config.toml
d_mlp = 1536
activation = "tanh_gelu"
positions = "learned"
bias = "all"
tie_embeddings = true
init_std_qkv = 0.0256
lr = 0.000921
beta2 = 0.98
weight_decay = 0.08
warmup_steps = 208
schedule = "wsd"
seq_len = 1024
train_tokens = 614400000
steps = 9840
MLP neurons of a small language model. Each row is named by its layer, matrix (up: input weights) and neuron, and shows model dimensions 256-383. Each number is 200 + 30 x the weight over its row's rms, rounded and kept within 0 to 999.
A block is one neuron, or neurons of one layer that tend to fire together. After each block is what it responds to, as a language model described it from the Wikipedia text at the highest values.

L3.up283,209,145,189,171,175,166,201,172,175,204,203,257,200,163,214,210,173,225,240,240,220,241,203,191,193,224,221,178,184,205,204,162,176,245,176,177,230,182,277,180,191,164,174,189,223,180,190,194,170,178,157,245,237,215,158,225,186,161,203,164,188,143,174,225,242,193,196,151,249,220,245,181,202,225,173,173,198,203,235,209,245,264,189,195,186,176,182,125,182,202,187,227,203,217,232,197,219,242,255,246,191,225,182,184,180,279,232,149,196,206,207,200,235,149,139,196,145,219,182,223,199,168,170,231,184,178,217,195
L3.up288,197,174,190,212,155,180,215,190,209,160,179,191,244,208,222,235,195,239,201,233,174,221,208,194,190,230,162,220,193,191,170,179,198,217,231,230,235,195,222,224,234,214,190,153,211,183,250,249,180,180,171,192,220,171,152,198,179,194,170,166,189,175,198,183,227,200,222,233,242,142,224,205,243,114,149,187,206,250,205,175,243,186,279,181,186,192,161,154,209,175,249,181,181,236,220,175,240,238,259,216,209,268,190,214,175,193,222,142,160,224,218,190,252,178,184,227,211,215,214,141,213,137,170,197,228,206,206,185
L3.up438,210,232,231,207,194,217,218,213,208,134,203,197,220,220,190,208,144,200,153,214,185,225,188,195,231,194,214,180,227,220,175,185,186,178,290,236,243,195,269,211,195,216,196,138,231,192,244,218,212,222,217,216,209,160,178,212,272,233,183,152,263,194,151,209,175,186,250,202,275,176,232,195,202,196,223,197,213,166,175,197,181,162,232,136,268,197,186,153,219,180,276,200,180,190,175,197,233,217,210,224,207,215,199,175,152,169,155,135,174,240,225,185,255,199,178,191,186,188,181,243,153,158,204,227,172,159,229,185
L3.up470,248,132,172,209,167,238,192,188,184,203,253,196,202,177,245,227,196,162,181,196,242,219,194,233,210,201,207,212,196,215,221,208,115,211,214,232,236,213,204,192,177,187,195,133,192,198,196,188,193,147,200,230,189,213,213,214,211,194,230,184,286,208,200,225,246,181,204,191,228,191,180,198,175,137,168,216,203,237,199,207,195,214,208,187,203,194,177,227,193,155,180,217,168,231,211,171,213,185,223,252,166,246,165,171,199,181,179,177,173,204,191,237,286,175,186,195,235,210,187,191,207,193,152,211,185,190,187,202
L3.up611,209,181,227,181,177,150,195,189,156,195,268,207,235,149,208,201,211,207,219,204,132,228,166,184,164,147,173,163,168,269,188,167,197,181,169,200,217,213,226,169,165,197,184,175,255,224,190,202,191,224,160,240,211,179,144,239,220,199,221,127,223,206,199,176,192,202,189,161,245,238,210,204,185,188,220,239,172,178,230,142,154,183,192,198,232,164,211,183,230,143,272,204,181,185,223,230,232,191,255,234,192,255,213,198,190,199,210,170,178,200,198,201,230,209,190,190,196,125,139,237,170,160,207,211,161,188,205,219
L3.up689,212,98,177,219,203,161,202,177,202,182,205,225,213,163,213,100,233,203,246,202,169,239,200,213,213,166,224,222,173,186,180,198,188,170,228,203,209,197,237,187,219,207,212,259,223,193,196,194,162,191,140,194,177,183,182,228,157,189,203,172,242,158,199,204,216,234,192,179,235,266,153,232,201,201,187,143,252,193,211,145,224,218,205,180,185,234,175,160,193,215,198,195,208,212,211,171,172,188,202,210,208,227,197,192,173,224,250,235,207,192,217,204,162,194,126,204,213,205,211,169,218,182,135,237,181,265,215,215
L3.up706,212,192,181,171,183,254,189,186,144,208,242,186,174,128,144,202,170,161,169,225,220,231,186,193,199,177,203,232,134,230,258,208,183,181,226,191,218,176,196,182,183,151,208,152,218,171,178,204,212,219,157,178,171,227,227,214,178,171,218,136,187,173,191,224,246,202,189,219,212,268,190,176,197,151,203,201,202,155,168,179,116,235,220,211,198,210,207,219,195,177,231,159,199,213,226,191,218,128,227,239,183,170,197,207,239,211,184,232,178,155,193,234,216,163,199,204,208,218,154,181,228,180,222,181,232,201,224,212
L3.up781,211,148,220,162,212,199,165,177,195,173,215,195,184,176,195,204,133,186,193,185,199,233,170,182,181,194,220,209,198,209,159,195,194,193,234,205,230,190,244,169,191,205,210,202,198,211,183,201,131,171,250,203,199,178,196,224,215,212,223,155,245,142,179,193,191,197,259,201,242,241,246,219,159,200,204,231,242,176,212,164,208,184,205,154,187,245,200,188,234,225,225,236,170,175,213,188,172,220,218,254,206,222,155,202,222,219,164,166,234,207,233,177,201,156,152,188,167,205,211,221,206,203,177,217,172,186,207,171
Description: Geographic coordinate components. Degree, minute and second symbols and their numbers in coordinates (46°35′48″N, 120°32′); more weakly, numbers in results tables and stats such as 45.14, 15:40.45, age 34.

L11.up208,263,144,151,264,212,209,238,215,147,202,168,154,215,175,191,211,181,215,220,176,189,219,197,145,233,158,177,198,183,205,161,207,232,211,198,164,146,196,188,191,228,170,177,164,175,214,183,209,180,225,156,212,218,193,187,204,232,154,197,170,227,217,240,235,228,186,256,219,244,186,213,172,224,184,239,204,229,178,182,170,260,236,217,122,231,243,220,183,191,189,222,223,169,177,239,207,241,198,211,265,178,185,191,223,195,178,209,168,191,152,214,208,256,208,171,204,168,174,190,192,268,183,245,190,196,219,202,256
Description: Inside creative work titles. Word tokens inside titles of books, songs, albums and films, often in tables or quotes, such as Man in A Family Man, of in Images of London.

L11.up810,211,202,199,185,202,185,126,184,204,181,265,214,205,204,245,165,182,190,177,192,219,220,248,149,218,214,210,157,200,192,217,246,201,191,201,198,216,216,189,189,190,230,213,190,199,208,211,158,181,160,209,214,181,176,244,214,254,197,193,169,185,150,160,148,213,215,193,205,224,257,188,182,204,142,230,162,189,184,204,171,223,164,141,174,171,168,204,203,219,200,212,192,171,251,163,240,170,217,237,299,199,204,177,227,230,210,202,204,181,176,200,203,222,205,171,147,181,191,250,236,248,224,186,221,154,190,195,190
Description: Joining punctuation in data. Slashes, hyphens and dashes joining two numbers or words, as in 8.8/10, km/h and 10-year, plus cells in tables and infoboxes.

L3.up163,192,201,156,217,209,211,193,162,185,183,211,213,182,189,223,190,202,218,279,213,199,209,215,167,192,224,175,213,222,218,184,211,153,194,171,188,236,171,269,203,199,212,195,177,208,161,207,190,171,245,134,216,239,207,237,185,173,201,184,148,214,210,186,227,196,191,173,191,167,181,216,188,218,212,214,214,134,205,182,155,228,190,226,173,173,242,229,157,137,176,181,237,218,232,242,162,246,234,191,252,209,213,183,259,199,219,185,222,145,138,233,225,256,172,145,205,145,188,209,178,222,178,224,248,173,231,193,189
L3.up178,234,197,193,227,194,217,218,211,277,186,171,212,253,216,199,182,218,226,229,146,190,203,236,175,261,199,193,190,166,201,144,183,154,180,178,219,164,208,162,234,200,212,197,186,181,217,213,214,210,201,237,187,197,213,239,210,218,256,261,245,264,181,242,205,213,168,186,236,213,196,254,240,202,206,178,180,223,180,237,237,201,214,180,192,201,247,244,206,225,197,185,185,223,181,218,247,196,210,209,253,190,233,178,256,116,135,193,185,147,185,165,212,166,210,163,184,214,157,194,184,206,203,186,167,256,202,160,216
L3.up366,190,230,153,261,187,186,232,173,271,173,220,162,195,240,240,210,227,195,237,198,169,224,219,173,245,218,196,240,187,224,201,183,194,194,168,209,171,187,186,236,201,251,231,233,169,198,227,219,184,219,197,219,262,201,136,164,164,207,173,197,161,210,199,225,224,162,246,219,194,146,176,168,205,217,226,231,202,260,200,152,214,167,165,139,180,187,226,171,189,184,200,176,223,196,171,185,205,200,169,227,148,234,187,208,190,185,221,205,234,216,196,217,225,229,126,229,215,173,127,198,202,247,171,227,147,177,220,180
L3.up454,180,181,169,221,197,209,241,150,213,161,168,140,234,205,210,184,176,233,265,178,163,218,188,192,269,200,169,229,151,262,160,186,191,184,196,170,202,169,254,218,209,228,217,229,221,161,218,245,256,204,147,251,184,199,198,181,165,253,120,169,237,192,146,213,212,215,213,182,165,148,203,227,202,221,236,174,190,214,220,222,220,214,174,137,186,151,176,145,195,165,210,221,219,245,200,187,236,200,167,209,203,270,162,165,240,221,180,184,194,198,222,232,271,194,134,159,190,191,206,188,177,222,175,255,237,213,179,209
L3.up564,196,209,159,189,121,271,189,180,214,204,216,170,178,211,217,201,241,237,246,242,222,222,204,172,264,225,201,206,168,183,219,179,170,207,182,192,142,177,173,222,230,194,202,195,178,238,186,209,216,195,158,253,251,206,158,147,183,145,177,210,163,183,117,185,280,180,184,200,237,160,161,181,191,234,206,242,157,251,170,189,244,171,191,175,242,192,242,154,212,148,210,202,225,184,172,141,191,186,169,225,177,218,155,186,164,196,188,166,214,202,211,212,216,235,165,219,230,178,166,246,221,179,145,227,182,194,236,149
L3.up780,226,187,190,231,173,186,292,213,236,164,198,251,199,231,217,170,233,183,200,231,216,219,214,203,230,209,206,176,253,247,225,207,167,180,200,232,192,162,208,230,162,200,202,207,226,167,168,249,247,241,137,204,221,191,164,160,155,183,209,182,216,211,235,241,202,178,190,174,266,207,199,128,224,219,203,218,143,251,218,181,214,150,180,156,189,177,235,192,145,151,194,218,212,222,201,216,268,191,203,253,156,240,184,221,189,202,188,202,199,168,236,182,211,226,162,183,165,229,212,171,215,177,204,212,199,253,159,201
L3.up1013,260,203,183,209,179,231,282,216,242,199,158,222,234,205,214,188,254,198,257,167,170,212,194,140,242,191,151,163,251,182,164,171,148,163,164,200,166,154,222,227,182,225,172,189,202,210,234,191,204,159,164,203,197,176,176,187,229,243,202,152,209,216,222,243,252,181,182,233,197,118,220,199,209,203,222,218,148,206,228,172,257,203,174,160,184,255,218,156,197,195,192,176,226,205,206,223,237,177,178,225,198,245,147,241,150,196,227,194,188,145,199,238,239,199,156,209,189,185,205,174,206,147,230,208,180,237,172,232
L3.up1205,201,238,175,240,186,216,189,212,241,165,177,175,248,186,173,198,240,215,227,149,219,213,205,168,259,192,142,217,151,186,171,214,169,186,145,198,151,217,174,247,190,214,230,200,167,232,240,186,239,208,253,233,176,222,224,206,211,256,218,223,178,234,224,186,220,205,217,260,159,156,181,182,157,250,181,181,165,199,182,218,180,205,147,188,219,223,209,242,262,167,231,177,218,179,146,187,171,179,189,196,218,206,193,180,174,154,188,147,216,207,184,191,177,235,196,198,224,132,213,209,187,177,175,152,226,250,210,184
Description: Start of proper-name titles. Opening word or word-piece of a multi-word proper name or title, mostly in table cells and lists, e.g. The (Wu-Tang), Sh(ire), Bl(omfield), Sinn Fé(in).

L10.up38,166,204,174,206,225,275,222,204,183,219,190,111,248,144,213,151,247,166,228,163,242,234,175,141,178,225,210,217,230,244,188,239,186,172,217,129,208,187,215,207,185,159,196,207,214,236,112,170,219,213,190,232,157,231,186,219,237,240,177,216,214,168,224,230,204,205,231,190,217,210,156,174,219,212,162,175,184,228,155,203,171,245,180,236,288,174,242,240,229,219,177,169,185,174,215,197,185,195,165,158,179,200,192,213,172,168,161,185,250,203,193,201,208,156,176,176,196,178,245,199,172,189,214,218,163,266,221,225
L10.up67,229,197,187,228,223,230,226,194,176,221,176,185,218,146,183,204,223,212,247,170,192,224,230,193,231,225,185,260,212,207,181,182,181,202,223,196,127,216,227,189,211,169,200,169,176,248,233,218,197,220,175,230,205,219,179,193,193,172,223,186,211,200,192,172,201,239,227,231,229,180,197,225,253,170,219,182,228,184,180,145,257,266,246,173,191,212,245,130,158,176,209,193,205,225,215,168,225,198,172,214,178,225,140,204,213,217,239,180,151,157,207,221,268,200,208,155,204,196,189,189,212,140,155,171,210,180,180,249
L10.up646,233,155,169,196,186,222,250,214,167,186,244,213,227,207,176,153,200,219,269,194,228,239,194,179,233,173,230,183,176,185,155,226,190,237,173,214,203,212,183,190,182,270,228,179,187,200,217,188,188,201,194,200,151,179,147,233,186,221,195,194,257,200,171,174,192,205,234,153,261,213,169,148,213,173,229,228,225,179,235,230,239,173,186,154,194,223,153,177,154,166,217,184,187,212,263,211,206,152,184,240,165,169,207,204,210,188,205,146,218,180,198,282,249,205,157,187,187,205,178,180,240,193,219,209,216,224,160,270
L10.up963,258,222,160,224,201,201,186,251,184,180,217,261,220,195,212,170,185,202,193,163,206,231,231,166,238,193,183,227,204,201,218,212,180,198,232,184,160,174,200,223,207,225,206,193,230,211,161,175,217,164,219,266,181,207,205,172,242,217,228,161,215,175,200,196,197,162,200,176,189,228,171,179,170,217,175,153,228,182,243,198,180,214,204,203,215,185,225,247,223,210,214,191,166,176,219,166,146,109,174,245,206,183,174,232,131,217,153,192,217,138,179,171,215,216,122,174,187,169,177,183,160,197,195,196,139,231,162,269
L10.up990,244,191,172,215,187,228,248,155,114,210,178,210,206,189,186,199,253,218,186,132,230,224,208,209,261,246,206,207,226,194,197,219,188,241,196,219,197,179,208,245,180,218,233,163,158,211,214,168,167,213,161,189,215,174,190,221,170,164,166,187,191,203,184,248,204,243,192,185,210,209,163,155,231,180,148,163,180,190,189,245,175,241,186,198,210,231,207,162,200,211,214,195,200,205,188,208,256,204,257,197,210,143,211,173,176,200,193,150,220,201,145,130,197,202,164,219,231,221,212,124,225,157,217,228,207,257,184,228
L10.up1049,245,156,188,190,231,205,224,191,120,158,223,201,198,162,162,199,188,175,168,212,180,224,253,150,191,189,199,183,233,251,162,273,211,189,211,182,208,164,218,222,176,236,226,219,151,196,163,194,258,212,202,207,214,193,179,200,181,228,208,212,171,155,215,267,254,237,221,232,200,140,187,176,201,182,202,211,206,240,178,135,184,232,149,145,196,215,198,176,184,208,177,224,145,197,188,211,198,161,193,200,184,226,164,231,198,221,207,186,231,172,189,175,167,171,143,203,221,245,206,157,188,160,180,178,164,229,216,247
L10.up1438,284,210,208,232,264,223,204,179,153,125,177,228,248,210,205,212,207,190,186,153,185,208,200,170,243,196,228,217,204,272,182,222,192,221,213,169,202,199,183,247,157,207,201,179,193,215,215,193,201,305,197,216,261,189,196,222,172,239,180,189,207,153,143,210,212,230,239,190,213,192,177,158,196,178,147,225,191,205,197,203,244,218,202,193,215,186,219,148,201,214,231,165,159,173,194,185,215,207,204,207,202,177,173,207,187,233,172,163,225,223,186,194,158,226,108,155,214,236,179,157,157,168,189,201,164,208,204,209
L10.up1523,208,214,202,187,232,227,237,205,152,194,145,182,212,187,162,242,183,196,204,168,180,225,143,186,230,196,179,191,202,196,136,212,196,236,176,137,145,189,204,203,217,191,248,213,199,246,152,219,180,185,163,207,194,220,186,228,186,196,238,199,221,239,154,172,182,232,171,227,224,207,157,209,209,151,192,206,187,219,152,186,238,277,279,228,192,193,211,145,249,183,217,194,171,203,253,212,260,170,237,191,237,134,186,174,184,143,196,167,158,167,253,226,183,180,192,146,201,198,184,226,164,199,197,194,244,179,202,218
Description: Mid-word name fragments. Word-internal continuation pieces inside names, quoted titles and foreign or rare words, such as Enem-y, F-á-bio, F-ener-bahçe, and Pre-Commissioning.